Part of a small language model's weights: 4 heads of 32, MLP 448 GeGLU.
MLP neurons of a small language model. Each row is named by its layer, matrix (gate and up: input weights) and neuron, and shows model dimensions 32-127. Each number is 500 + 25 x the weight over its row's rms, rounded and kept within 0 to 999. Numbers have three digits each. A neuron's up and down rows have the sign that makes its largest values positive.
Before each neuron's rows, "fires on" lists the tokens most often at its 100 highest values on Wikipedia text that the model never trained on. A number after a token or word is its count.

fires on: "-l" 16, "-s" 12, "t" 10, "ty" 9, "hy" 7, "omet" 7
L7.gate22:501501444521517545456514483551523542489510494513529529491515477472498545491511532540508520497462503486468513540526526549487523480492526479516522520531507491489527500519475515509537530490528510471472508488481503506502476505461561508500481517472504488543487484512472499504494486480467509478
L7.up22:512523517505498507455509487495528511491519448496517490502490533496507504542498523505526499516501506532490504487492490497490485463510512494496448455563527496517480479495486494477492514500513517485477499423472482532510533524565476511510506513463543503522462519511515482452497536475506499503

fires on: "ul" 15, "he" 12, "in" 10, "ur" 8, "if" 6, "an" 6
L10.gate317:443524547445512520509510511521512469487545485528492489529449490543562523538491490507530500514474483513529516492501501488465557475523452497521457519480501461484538508489556505517513511513554502473500496509483524511529526464511476474505463464490474502512495543485451455481532528511467507481
L10.up317:509577537514520547536493495486509527493479484465497505513532546510465549490488489449496479540491461502511478489539539513501490532507488503481483464515479502498552515487511518538507485500511533489522476472497503517504502492546506505511476492503501491493525487514486529537439476476509489513

fires on: ":" 62, "r" 31, ";" 6
L4.gate199:504497491469487519528478489523482464443508474521503503458479494493505451510478487565521549508460495501502487438525510487519484522546511480490470479495540502494516506470482459517517519519496477451552493494474522468478500515498541501458497485561480482492498528497489483500491491521505494519
L4.up199:524505497492475492486499457506492467523523488463500489452445487502510477483496483512540545515508485521528457501502492519532484512508541483501494476524507525503511502519486475510500459499554493486468463566513465472499492505494542499561447535496545502475511516488530492485535504484500515491

fires on: "t" 78, "at" 8, "omet" 7
L7.gate201:482490482482471521438497509482507523504500517486526494512494491517519505519504514496487521477491560467486532520508497515482490497481513493513472564537530478458519531479507480487581493501537481473487480473506499505540514485507523514500502514515451498520513514503510459455520458515481511490
L7.up201:471498484516515465469514501507504521506509488525489508497496521517523464493486512504476514474493554506481509456469534454510492486497543514522500464489510560524477475543519489486479471532498472470488528460490474501512519504514478513528492461460495498471522460544516524506435482479455442537

fires on: "a" 61, "ma" 11, "ha" 5, "na" 4
L9.gate373:495488523527494525462513507493539543486504540509531488542488540519504483502518511556503490486506493488480488475515509519525479516474501468495500497512474509524518482532549514463510525525562554503465504515487536485453496491502526520501515526472492484510485469485470485460543505510512517489
L9.up373:495501498509513515544482507548507516472530479481527489528482524503494504477507472490500480538505524445519501495492506470549481530495475501531486471506503454467525496536540481534519511526455505511480505495492497493476473477493503472473496574511492519511487506531502452450488496486516545485

fires on: "–" 37, "t" 16, "d" 9, " to " 9, "v" 5
L6.gate63:522433487523498527503469496525557503478582510543516523486480499517500497508474521546520564529498481489501510478456539528530517527489496479511500489486504536516557491486508499465514494481492505493512463516481490481516495492534496487480498546483478483543533483553539503516470470488449508481
L6.up63:565507514505509511458498466500489503515441536515490524517461536514508467465510503488485483507491477494526470504511525505532528463466537469478479471526511515493497452483479546516532491503497479503523505463466532533497470466517488539475511481496456501533484494491511492451506516493539453488

fires on: "on" 47, "ial" 17, "er" 7, "ter" 6, "é" 5, " sy" 5
L5.gate114:523505509513498528476490520507467500505473512487490509497508545517553509465476516494485519471519494515488528502544524517512512527502525501490458545525496510525495530525530515496530462518506555467540528529467536501496478481538535507478434520488486533489509512465495515471490461550484524557
L5.up114:503483518559475509437480492527507506489519487534526502505561502541495488487475500518522479487538463520497490524497511499505518491480479480529453489482423515468478460472514484505473458463553514467468500489491521522499472484516426492476502506476512467489487488557504470556478513458495494525

fires on: "em" 19, "the" 8, "th" 8, "p" 6, "im" 5, "d" 5
L10.gate188:516476530481521516493517499485535483510516505535526455510449533543498550531493507498495527497487509509469524501544516542508546505522492515506470479497468453474512496470498525485511538478558500474516418490513527519494478507481495525525446503491501496496512557491469456516514491499508535447
L10.up188:511512486474479496517517492547478479509494508510506520489487509489526527486534509501463485480493523505530470480470495484496533448478486529457505483495495508485504464456484560550504463519507487523436490537460439488495512478462514520497511475468524481483486448496506455494505500439474500493

fires on: "he" 18, "in" 17, "x" 12, "ul" 12, "us" 9, "l" 6
L6.gate131:558478524427455504489513454513517514495500511504513455478477513497508478533549530551540523508494496488492473483450521518503507521506482493508507525468475474505554498488557472526506500494489545492472483494525537507489487482499512506526457494490499525486528506494477507454550478497499526450
L6.up131:500496543510493569504466486517491481559525531485468491486469515567474502474501529472521495497499474555521502460491467494485526489485476556527461456495521500513530491492510475510481510487529549474497489515468489518518506455514500522515461428461485481483506491490472531494493523468509506510

fires on: "ur" 55, "x" 20, "le" 8, "me" 4, "se" 4, "e" 4
L2.gate444:498494528507475498489518465505481515528492533489505464484487523498522442518510509499496519456477483512516499497538499485463473503526470517502463490534487481459539514489515489493502512432503501497514515490498495514473466487467513492485447478479453480502515502455462509508518481485502533529
L2.up444:491482538456462536472557554511481554496492504436517513507470506485525525470504494494521488513506475478511535456530501480489494498498517521485498489514507490479489473515514488529479502497552474490492507544488542526489501474504504513532507438475454507516544509472481476481527478480464503482

fires on: "in" 46, "x" 9, "ad" 8, "am" 7, "il" 7, " of" 4
L7.gate226:523481505473472535489499468527534517504537482540511518527440445514522498525499441516544503496501525509554491473475535488507512496527483487515482528497514479494530480496547436523502479497488485458480472484500538518510457487486507538488494510514470491512496474557516491491513434476480510483
L7.up226:492522527505471506510472499516515466464517492487450506449478536468496484509525505493545507496484491530518410472456511511492490511428479502468462475501505459531534494548495461492504506487495470497507537519472463536499504548497541506548479486521488488487495464537458490526472510498502491511

fires on: "per" 32, " State" 8, "ice" 7, "-" 7, "ime" 5, "ater" 5
L4.gate102:512501517492465452534475499518503497486484484497501491495486508544543511446509442498434501470508499525520536454516498549480523506566496509551472516529483501478500528483485505513487470521527485524482489461511481485491462470479461499487485511518499509483502440531494476478521443479525523503
L4.up102:505502511503495513518460540523506476465491526578520526467548500567498544484479535497474504478469525550538486521518513511487456485480507482531483492496500519505514526499532475496484504514548461530471497501492490512494523471483495478511504523476504457513463465520493470482495436487512489463

fires on: "r" 20, "ous" 18, "aly" 7, "h" 6, "ell" 5, "ig" 5
L2.gate171:496497514532497526494484457456499462475493483468512525508432548490530562483498501538470532484477518526523502461465479533529516529539514490500430509505488493496490510498519490481457502525505468524467509477521521502528512529501514477471463470534490496470545508501466502497536495527526496451
L2.up171:543520498515451519472518517529496480490566507506510505488495538477510545502547480515509512500489528526507517516479536509476498516519503491494493479533474513463483527501456529471536473445560508515493466482507486467490482530494510498540473489537518520475543504496496531483497506497515513495

fires on: "se" 28, "le" 7, "ist" 7, "ur" 6, "ra" 6, "o" 6
L4.gate441:486472533528480471495511487531534513487478520500511488509485496505509474489505502532530518492558512532476537506476465553539492517482524505498478487536503480470554546514475471508507521527527537525497494512521503531421480499499500503455503470522471494491479506480465428514491481498506479526
L4.up441:505527492532470486492542519516429526526470499464536497512504503519496490505506528535507503451533509505480487463489530458476514503487512536485501524510519553451480535544483469508535544500556486532500498501477525465470502500511513499493525473493486491529504469469502492452476473481532467479

fires on: "or" 28, "ur" 21, "on" 18, "e" 8, "ast" 5
L5.gate59:482498491514490455511496495529477534511469502535472522503502499479481445518488496537503534536489483481447486465478528481481503528495462521521512498504527510472533512510485498510488517450487531464470557507462475471524459513482543511502497516490495494534494463516468459484454473504483536539
L5.up59:474515514479540493475465523568487525500492484453485508498468479513522487513515498539531499519505544515533492480480480481459511542426484496466534537520458499498518471540463495542494490467552509459505495542484494500484492493487474497512505468478495467464516518497472484484536479522503504522

fires on: "ma" 21, "om" 18, "ate" 12, "ons" 8, "ya" 4
L2.gate25:507519528482498509515516522528514519511499525510558497529530474495497527546491475538521544529519531523521507517496509503517511477507493501513488475543544477482490545522534513495483535498502490529491489525510495549556460443479555499497461550476479469521501483502470502482532504521492515524
L2.up25:492522514519485513484490522485536507506495451497490507523514477511492505497485459549505461528523508510457500478538524504521495491477484508509504542520522485455466455539524519544513533500519513487481441525503525497497508526508478486476538540507464495483488483512466515522476496510486460469

fires on: "u" 54, "r" 9, " Qu" 8, " feat" 7, " bre" 6, " spe" 6
L4.gate85:481480491472494495478502435496501481525491474474567521494492513474477524497512470563534504508493522484467473464519506513502492527509531535526502487521524501490507531490508456500511528485485503455482518488504514506487502491466551481515496524515506458481512543459415534455458516478536534537
L4.up85:489480522515548516489485534516509515454501512511497460472484515488497505502538487528485488518513501536529487473530502501512478509455507488482477441470540540447491488521490519492512493541552514522464513517489488468480501517458542466539486519486497488515498517521467480498494475521482478506

fires on: "as" 13, " organ" 13, " struct" 11, "al" 9, "ure" 8, " due" 8
L3.gate348:530509559465474509498520498537479489530498516489488486516497464506502512492550466533467528526471511499502474479494525540488524500507485524541496506543488540458531527523525503495477544494473543508486507540480509489437457462453518515514498495512441490459504501496471516513498508536508506510
L3.up348:570480488483464519477523514488483493540542506493529532498491531501493491468510513514517495520484518431472485488517500527508517497521506571492481486521452503451498527519517509449503492508522516512544503500491513480483538499506501524465508506444477517533489491485502530505494492491505511516

fires on: "ian" 94
L2.gate89:535477494476482497502461490554507455552527515532491507533486508498529507457516477473481496493506485504492475484503481524417482531466526480553469459499479486501508502491502489492475535489530510459513534510548483512533517502465509531466517494501452501504513527479480512477506461528538533512
L2.up89:497476507494483456477501466477510484502502495539512475511504544493523461497490483503471504469539487485502495558465520529490501501454516508468451496499503508491478490497541496491512485459525519504482499476534489493538532501524521511495545461475468543461520495502455502482526536466502510556

fires on: "le" 16, "ater" 12, " Jos" 10, "ind" 8, " together" 8, " Ad" 8
L2.gate31:483496496481448516483495485528495495503499511502519557501484500517473536487503514511486531503493520512495531516534489489540500508580526509481493499511518493528510529520549476471513510510445497499504519499546559522474485462520508549485463475517462514501476489514465461487491479533502492460
L2.up31:520497480499515517501531493546516490501471469494533501532500517501512572470498555474497470529514547528533471487498470545515542478501543528468478489489487483562506508491453507504501479514517467474522489473502532502441463483477521534492485445545473553470480510505484467497458472502520516521

fires on: "er" 26, "or" 15, " R" 6, " prov" 6, " Her" 4
L10.gate369:536497509488480473475457481485463486515495501504505501488495502480491482485471475513468505491528474506491551460479490525480501481510528523518499485527507509489512523532494490448505529525512500471490530499504514497491489459442527523466477530511508508488513487507493458529527514518504501534
L10.up369:494530531485504530504480534481485454483512496457509528440517473505482496524514538475497480475537496485448518517510554519468478532525487493461522517520477515483506510497504495555459503528499514517525531499549524502511486500513517501477475507505511544483478510473553489508466504503465490491

fires on: " \"" 32, " she" 10, "b" 9, "ou" 6, " She" 5, " Re" 4
L10.gate181:486486497509514487500453503549539510469485492536530524471488539529500522561495531528535485498515502485451506485465489488534525500472549496499472496460467485498532505511504523466510524536471488483488482531494519507489505486519476472478489509526488473513531501487491503482486442537494519474
L10.up181:503517463488541527453490480497498471508502496484515489474503540532483495476535516518555510506494526508530484525451493484468499492499521541487539502457481555496439527494513493482485515520490530488503469487478524454460510487490498542538516489472466501474449492477469510493477510524497489518

fires on: " ro" 35, " stud" 20, "olog" 10, " Stud" 9, "le" 8, "yl" 4
L9.gate415:516483502546473502491485482514523487473496497539519503501508462535541486469493538517488508554521479509499495518530533550525519464526515500473544490501481512459543529536504529486486514425507541477485481509504540531502477461484502516499463496508485551534480475514478488509505504537533516550
L9.up415:505480466470534493476469473496453502516499523513449477495465518520547484496467501484521499429475488476502484526482530500521502507497522468505510518512483500499457543513481491520484559535471472488475525475522482488494514483474508502461502521497493505539552444478533477524513490511523476530

fires on: "ig" 43, "r" 14, " hig" 5, "|---|---|---|---|---|---|" 5
L5.gate116:488479462489510487487499447523479457490461510504502517526496491492539479533481496515486516517510491539470472500493548480515515530494482483513474529521484501494492516509538509439492451494527471509529510467502511514529485493475484497482468542509508445495508519503476489511564513486564483500
L5.up116:499508490499523487457535509547506453518595520474488492488518489531483528501538521517494497497469536490504524524500481546444493512403483492480530505534477471501484527497461519528517490490532454543515500505520483487482496525500518485493490510519511503500521504531477548476481477467522521463

fires on: "ri" 23, "ur" 22, "aid" 6, "i" 6, "or" 5
L7.gate443:504472492509512490470503502514544497496493504508525513509464492518477512493515512546498515548518503475493481493520477500510549500483502495541541491512528514498541513458492470515500539484515522523542520545491502510494487471490520542497520461545450491563509467521480496487469476497527498533
L7.up443:509515489505496517493462522540484479501555494483500498479498506508501509518499459499525497511502521499522521545542481550461495496466485537499480482483497493528504460530505470542493502490535472519491474496449521482494484503523480531478499478490480473500488575536442463536491463473510496472

fires on: " " 73, " – " 12, "-" 5
L7.gate314:528524537501478497481407477510517491513510560505485521538481502556527504452514540493482528494520465494475483520486491488524505513530516511504506535531498504525511486482471506473506516465495492486496498519508535517512485526505542535452487480552481508534506489510546490533493469529503506491
L7.up314:511518527454491549485447484501507533511513555513451519498503513526516521485523559462496486482508490529491497538497484485512488481539489505496519504512528499518486465510440564473481552533507476548496542503542486504525473526513537494483510514518464516498513513533554473509499491505515499482

fires on: "ag" 43, "avy" 6, "BC" 6, "ab" 5, "ing" 5
L7.gate171:492498532477526511524495465471497492467519481513508498501483520463497501487480529525482533480598564487478500490503517528518526486524516527553480494518511467527518498495509526485523504481506530473542466501486471514537442490532532499492478493553474536487507490495472495484489521554523485556
L7.up171:491456499526530489472464517461486446484502494522489525491486499479506505475532510495452475537523507472514479494534463487476517472480517519489521514516514479472460510499474459465527500474508507502551493514526496488551483508526503485531500495525542478485511540538532517513514484504510523455

fires on: "st" 15, "est" 14, "ut" 9, "ver" 6, "ferred" 6
L6.gate352:508465497479469463508508495487496489530532478481521484514519491558499479488553507516508538496488524469467497484466491475485536508538479528522489540518447495513508464450448467442515448475514547466496492489466534486495503533465515538483495466484533478510504532546477500486500499471531486486
L6.up352:480529436550537474490485497496472526500481493512529481447529468507501524510524482509499544472493514541485486517501506476483506523501521475469487520531449493470466483528480503487514526516490500504474495531493535553471450495521522509506489495477519494501478529508504497466443502505486442511

fires on: "ed" 30, " " 17, "ac" 13, "b" 5, "anc" 4, "N " 4
L10.gate123:529503537511481513501460504518500510482530526502520488511495494513524468478429494511536534524501496514514503468437526518490503511505496502531500519519494551466502492498481509473523474513495573475511479514501516511511415513511473543487532489527486465468506514548478449497522471475489486519
L10.up123:512512485463529534464525536537529540427503515466472516534489507506537540461499519476470483517531509473502451491516495520506506542531491531517505522510482480527477480483499534461509522500449462491519537502492502466507484536510486507481490540532502483484481507529553510519469490516470490508

fires on: "ris" 17, "or" 12, "hel" 11, "er" 11, "on" 7, "c" 7
L3.gate427:501467508561479508497462473516467499498479504502485494501467500483483457512495493479503530557513505509487532496522522478470498495496475502510478528489491521465524509504514482534517496528544554458524528487483534497469490440532507558498457495481517502493487497493489516532509501480491496483
L3.up427:503516480513509506490499531519484493498558501495433491506497488536467509473536504509516487471468528514539544503493516514450510504514444531515497507529442514483500500469498450486532480493539541509461497505502507475495457489554445454552515504533516479510514506535531509485477469489468499483

fires on: "ed" 11, "un" 11, "ul" 8, "ur" 8, "arl" 8, "il" 6
L6.gate405:498496501485506498481490482534525433505525498490522522493473500500489520539523522541547535538541529473493484466500460505485520510512498501512446536510504478459523503539509522472505506464531485458531490470481538501532488487472508543507500540508501500499449517548472496493514511436544448502
L6.up405:526505545465536529508491486497508476491553497515539503515501533525518511487482511484514472520543476525477505498464474476490523510530460517496500524492538533506509502488580538502521499496511495542469518486451506532539505476499473479494497544567523495534505487517529553562495506515501561553

fires on: "i" 42, "ib" 12, "il" 12, " ===" 6, "al" 5, " Ram" 4
L7.gate79:546475519508496503500447527531526511494537467530512511509476495502522509494552512531491504550481489451538516465483510566482483516513501497501514526529499548518500517525523468485541495432511502425525515498537516483508484496503529480507487507469495515526507495517448466510514443527513514555
L7.up79:510494527523487483511485483512482489525479452507472487483484530496467504499553551522516477526511501492526482507494515510488481452484491496444478544520547523535483487527530474503527485485509562442543500524517496491506490476492508490489513510460479544529498489527503483535521496502502470550

fires on: "ian" 23, "." 15, "y" 11, "ia" 8, "h" 8, "ed" 5
L5.gate234:493484520478477469484486485551499450537522453520524511518515481507544508483528476498499502506507434478502543455529492536504503521461477488542476486543501481500486512478498484491547527480518515485497546495512503441533473483500531502485523513494518454475513499496497508470515509514484480504
L5.up234:491485450514499467486514527530501463490499440559501511526472508476484496491499491529506485498468462499529513446503511490493499474497521507481526509531466575473502475465459453493519508496478449526482540528519546471478543486457522522479505494472499508519496470509487471506473484499509476524

fires on: " | D" 29, ", D" 21, ": D" 18, "; D" 12, " of D" 9, "- D" 6
L2.gate152:503522535506507516440491460478492478502484524531494492502513490503551482507528442523521534495503528444460499497489470475485514564541513501509464502498486467512541504476509469464532503519502527454457515479527511506476533506499516512450492495526526510479501499534438512542499473509494462494
L2.up152:476534494480490500492491503454472482483466495492464489472520493515534499481543461481543503493488572451489470502483499490443510517526512514492509490494489499513536497485507503508515522490511520518467509471521502494525527529453503463537468506499510520455454510514475513509483453457490493516

fires on: "a" 15, "ony" 11, "ma" 11, "um" 11, "U" 6, "ate" 5
L5.gate209:502538502516534492494483494509475501480469515519538545543517473511517551529492484520485501505515534487503551483544508526497541487506487464519478534574496470458494497539517511474528519471551499509491475560475508498533475446523501482541494541500472526472479515518471476495521518470487516468
L5.up209:490497529509514501502502490490494542507493454551497544487504474495505537472523484477461517551480479465510472467494503486482494458489509462483447503497528525487473483509541505514509512519526497495483529444462508485507474498539522481490483483472441476494501486508529464528552479490510521472

fires on: "ir" 36, "ash" 11, "r" 11, "ent" 7, "sh" 6, "ach" 4
L9.gate341:538489510507512529512486475490446491498497468505554527514498458513485487519477519454534509488496504538496487461469505486494516511477521497495513516516465507517492540503506483503507539471475507511487477523488523521544518482474542486504476527468535482470443520476466462477480480474514483477
L9.up341:483504549481474474532547539499512502475513506477522549502501444510530503539528519532520499518527542515526501488522508496501473477504507528479514462521489524496509470472504468445536482499537459516489501486511513502551529547477545497545525472518459516518475502521517508522475450475498483477

fires on: "ur" 31, "r" 17, "or" 12, "ar" 11, "ce" 10, "im" 9
L4.gate113:466468511495501513502493514531476456508515447502534532479494511526513464512521529512507508521490478501494498490526508528469526497456515508496445501513501488429502518486468507452522534496561559495490529501498535517512488506475506525501481490509480532497517509482471499442528481532475471492
L4.up113:491477524479543516546546503488519507496525526501480468508545512490550482523525518523469528524474524490494504521502475499499513513509463502473514481521478499539495495532524521524484478506508467547486463552485455494568482552488491493546501453555507490534476496509484560520530522513518511483

fires on: "b" 54, "ad" 9, "ild" 6, "ow" 6, "l" 6, "ry" 5
L4.gate139:500474494479519473491471489492531529513473476530496473524485504479510471517501521537504509524489488503463452498508443481540530556508499484475438500509444453508519545512489506505506469493516492497516489516513502497521484491452512498483533470520494534520465457466500469524489529580514516554
L4.up139:530473465502472555492447485496520539460497488484479477490496457496521536542536534498482482485506514509501506545495462484534509494489505475480464497447533505502494502471499505479548485517464491513496456520489518499467521510495456525501495479540482538497481455507532528515559524568533537512

fires on: "-" 97
L5.gate18:525483501489526483475475481525541513472518545491462497550495509524523501500497522525459547505465513483491538477471495501503497533499509508517507515547494471491503503525509511499521533485465501493481482496503519505499480516484526498467531485535536537533494483504497496517497484483503526482
L5.up18:551470509489505490527482502535528566478503529505456453505513556515490525495521538484512487520474489463530475483482527505514472491496462481502522497487482483484462508521473509484476523515468495477416479440492502480547496510525489481496480518525536508488485511524518467545506462465526513498

fires on: "ic" 72, "ian" 13, "'s" 8, "ent" 4
L4.gate60:515515508496496490508489508497526491481537509506466517497499493532563502449501534467462477512527526500475507503514530497435523505514512475533517482572466517506497506520537494468511481497501529481521483502520509520480503485511502524501492469517455506480501515483519549503478465532531467516
L4.up60:510516533479456445512450510497500473532480497484461503494510523532526478463462514489496450502542499496465479525465476470487537503501503468499491483519514498510481468513524490517507469474500519508512541458511506470485534523481555520494515551479508529456506545471512510477510468492527506545

fires on: "ow" 28, "ad" 12, "ade" 8, "att" 7, "ar" 5
L3.gate290:509501498495499508454522494493493502490455489505513473504500493497517481494503500542522524526531515547513513531513509506496520525481492518510444529495488510458506566481487499510544468520486517515505499509483523507485509494490504517456507459509519477492492508500489476492516517551477493523
L3.up290:516494472434480543530485525539527509461494515495472482507509489456500498459457512481499505540495552480513496532488524508537522505520525473508468452526502529498545503490519537543494489504482492485467481510487498523490481463473484498485484481563486450494514476526499472483514534515540456493

fires on: "y" 64, "ar" 6, "h" 6, "el" 4, "om" 4, "ain" 4
L5.gate50:526504496480483503458502490494518478495514459528532538525492512508504520520491478513520514465497495501471568481535478491513492517492509506516480527595493485497544486502492492517549492486509527479535484483524506505493518487504533520524508486420496469515514495487525469466494505499483462550
L5.up50:524514482492469517496498542509464490490509474487490515500464465483440519468500471530506498509493453516495514499502523483495485461523543497501460504483557505469522472499507418496514513530482507495481471542493509503506520484541517544500511522467515513506491452519558490492542500498529468532

fires on: "ime" 27, "ma" 12, "-s" 10, "me" 9, "ying" 9, "a" 9
L2.gate141:485518482490490519453524511498512485525488480544542520509516477518492489493493491508468514493499522485526510505506488534572458503499487495513500508527519486454493499468534481495523546489534506516495515506506494496510523522477531506496518539492426477484494497530462472437503454476487491514
L2.up141:515519508480452512523487552523530473509530468483510509468489463489504512455526500499444473561532468468515518479494482500495510469524497515528457505485478468506474500495545459464555506462508508536489467490522486484471492494547492486486526541503493493523539482492521465496538497503515541520

fires on: " ro" 25, "end" 15, " put" 7, "and" 6, " years" 4
L6.gate20:501501465501485535491492480508496472488485505492504542484527516509508498507512495504512535505526490489476543496482506538513502506507527526527538548553511515501490495455478466453480491528511542454481490543486506496501486502510479555521472506482549509510497522524528512464503504512531509513
L6.up20:522528503501461489479491490489512528470477487473480532507503482519448480494503515526476458490496499410478518455503550551503519481541485511491518530558477489484475489487452511502514503535493496490507477489449538500487470504459504446466509522507494500476489537468522452477495516437510506465

fires on: ":" 40, "°" 38, "′" 14, "ast" 6
L2.gate165:496483531483539483495483484499479485488532485534523520522476500543508481505531472473499555546451486505464455501489517486460508490542454477526487505497479476493526485503492500471482470470505480475507514485491487480504472514463538497468450548466528507490518519476519502514536487481515502515
L2.up165:515513531514506509519504485483492520504496488529509485483466522513500521486484527498469513501451494485485464541545508503498490544500517534516496506507470507492475512493531495495478521432512449482487516497527539497526488559464515493479503552511532465477486517469526535518501477514532487465

fires on: ":" 67, "ou" 12, "=" 6
L6.gate389:557509494508499511497490516537494522486519508500513524523454493531494518510546536505469507503492514486478467468488508492502505465524505459517495531506505482485498472502545456484494478508513443446478465507467512494568474492469524511465506464498515507488488514487512479477519479521520518464
L6.up389:543483460498503504491494524502483511485569510512501511536495524475496531491530537464463519500471444461457476545473504520526450522525509475485562556479456484546502508478523515493484506469476469486482500520503466445480475505465537500474516536508545503470501528526504507545468491518496545489

fires on: ":" 96, "s:" 4
L6.gate144:537511518502500502459515514491498502518522472534492505513456470534519538512519532489512491539507490464483507492534468552489516499535496517508484498505470433507519487476491468493483509439480498524517491565489515502508507535433524490491461518474488485490484515491510520479492475526478500478
L6.up144:523480486534501485490498516475525555515515484526512537525465551464477501492491523486503488509517494465472481489469464453511479497511466558515493443511522502523532526485491477504456559507514496481485485540461492475566509521466539497490512532535509510474499504528506526523498466489463491509

fires on: " D" 32, "\" (" 18, " | D" 16, " of D" 7, "| D" 4
L10.gate32:522499507486521506492518508500482466534513541462519489513531475499471467490526430486518551533529501477537502513476468510460527503496491561500492534478474502510509542464561471489496481492527525442468502492499488510476514464480519516475474499496505472515494506490487505487514467535455522505
L10.up32:470527474522545507507486520464513503496495493486562480476508464490482476506472484480526478513541522529535493545523476500455496481496485552478499499445464515511510515550529484504480487493514509514463524468509521502502528471504526516503492526483495494473483508536481537488505472476487520458

fires on: "- D" 13, " | D" 11, " D" 9, "ern" 8, " Ter" 6, "| D" 5
L6.gate244:545480538500468463456485476478538490508473518468491497491547488557492477490506456514487537513562556465507542474476485491466507537530500535491503539535474508545536515487504507504492492511536536470551504487496488494498516506482497532472462508513496529510512469530488497535505454499505518512
L6.up244:490461452535491501456482465463495489506492506500493498510527532502476500490490492473537496510551526528519516482500518468477491526513529519474466538483478548577516492499510489486477524530479522499511534519492476485493517501511505522465479524506522534484487539531506529543490462457540501520

fires on: "re" 30, " result" 15, "ce" 7, "r" 7, "and" 4
L6.gate297:536524502474482503510460458520490480493527457472483495512478460534498516515543526533455525510507532504502516500475533518503505524474520511495509500520472466446482523493489508471527487499543491537510497519542485490480487509515536511508457523519514502471520494480472492504534530522477498477
L6.up297:485503482533522498508536547483513528513526458509490457530519493475486531499478493526490509521462522460484507516481506505451476518492475499510484483523527581518480492509498496521487474541494453509464464490514513523517480503441472569506520534543518523511505523505480498483524500463487491484

fires on: "ol" 35, "am" 13, "u" 10, "as" 10, "om" 8, "em" 4
L6.gate38:514492519476456511441488460513516549487525534491532493498516468490517497489476526502549516536472518522501494547487494577533516489486497491494493529527507472478505490494515518487548490467557525507506472465520531515479458464520511505483493542505472488553532461496515511510521519560517515476
L6.up38:531515515447510531487526508470472499506510548476500475439464497490532515538523518502542507474505530514513507516492524479498495500483488496502493479499480520499526521533497549529483501483525488501508515511504465539409529497474486487483470508486476488463458485461497569481503511489497533517

fires on: "ater" 34, " ne" 32, "ace" 27
L2.gate341:483559501472452524505522503495484508490490461527495483478525512535502522487488485514484457489498505544517520517495498535513498468527413538529470535517531494496531469498492493489545495540478463506509544513502482500438511536481517529488523488474459517495430529491479471504483442479524519496
L2.up341:475545496464463512501497490503473479434473539511492492479520485523507514469489500522494491534526472545542520476493473539502532510529491526495469518523523498528525478506512466510540483499483476492496539521491501522491497484492543519456506498466464461482459464476481526496445463507502517528

fires on: "ay" 20, "am" 16, "ah" 5, " Total: " 5, "ank" 4, " town" 4
L9.gate59:548520525463498460506491460512490514507523527510555537549513515538522486496513501456539503510462503519505496491473494549520531488493496491495486494538465469522520545499518524475489506476499492481509549475541501509509482518485485496498502512498498529515475516480483562487507449533489551452
L9.up59:522501506429520479481561496513551528468510508513503484474502519499493475505515483491473524542512541501488476483530473481526518463507476534505523503502485507513470501520504518449503456487466462447517509462546494483531508498496481478530470470445541461490480510476517482488514504505502539487

fires on: "ing" 46, "u" 8, "á" 6, "ag" 4, "epend" 4, "ated" 4
L6.gate19:476492528518539526508495455497491451484547496504491487504460500501502537494525496480517519569514530503489553525530533542477516518463495471517525490528522508497509480473513540504525536452507547490499494460496515520501477511497518506541461491515468494502508478473465494547489514520504530547
L6.up19:508496540479471497463504524476487445523510497489493491561499535485512503470553498481466480483497482473461506487517498469539532558474504500503478529503470499547462507499530511503521533510496505489520473464458499473532463519525478498499465494532509488468535509477532478468478517536477539495

fires on: "ol" 24, "adem" 11, "as" 9, "h" 6, "ant" 5, "on" 4
L6.gate162:558501465489470492452472470516467510491524499486502529547492517500532549494493499503497526541487534500460510513531535519514521549492470497492484520494479505516501543526523508470519526465559463474522521500465528495459500473482516515467490531538495493534482495474485528462525521522525523496
L6.up162:498511514452538486541486477466499533537447530562499467524503431503497502484479465490517508491503469527469513517490536471525479505488496492510532474441499489489505496499480511485487495495543495503511513513534480482493513484490474464490511519513482507466502483489528536476549505472484547474

fires on: "1" 41, " to " 10, "or of" 6, "es" 5, "–" 5, " in" 4
L7.gate196:512480543483437527477459452570527490492525486526559541486505502479516521499496481507523538519572529512508506491479504515477510475508503494519451524524507470519532478486534476495503504482508522498486529442522518504540504446504508528515480518527494516550497471486520533536510481499467508494
L7.up196:518508493463494510493512502534479488540487519532515532460530556520468473512522500485493503516498484475492483496485465479500492496501517490522487450508517509494511536514514517507503538520526453495525534490501519462509523526506525527496518543533477550565544502462484536492515463474479450498

fires on: "k" 16, "z" 14, "h" 14, "m" 9, "aly" 7, "x" 5
L3.gate442:561505513485498521480442488469491473465483521460547537513481545472498580473542535533492512479491526510481485487512464504467530484513495506505467499500510504468515510517512480485487470487493472479501495469510483515494475498493501484504474494510496478463537533511497517514517480523519493482
L3.up442:512482493485470522486489470487503511509529510502432541515493512488505509514498472459534508509544477554528502501466504517447498478488493491493493446511540464502483497462459500478529515509498489531501485495519517555517489470489498484502471489456500523478449480498489457510510510465493506479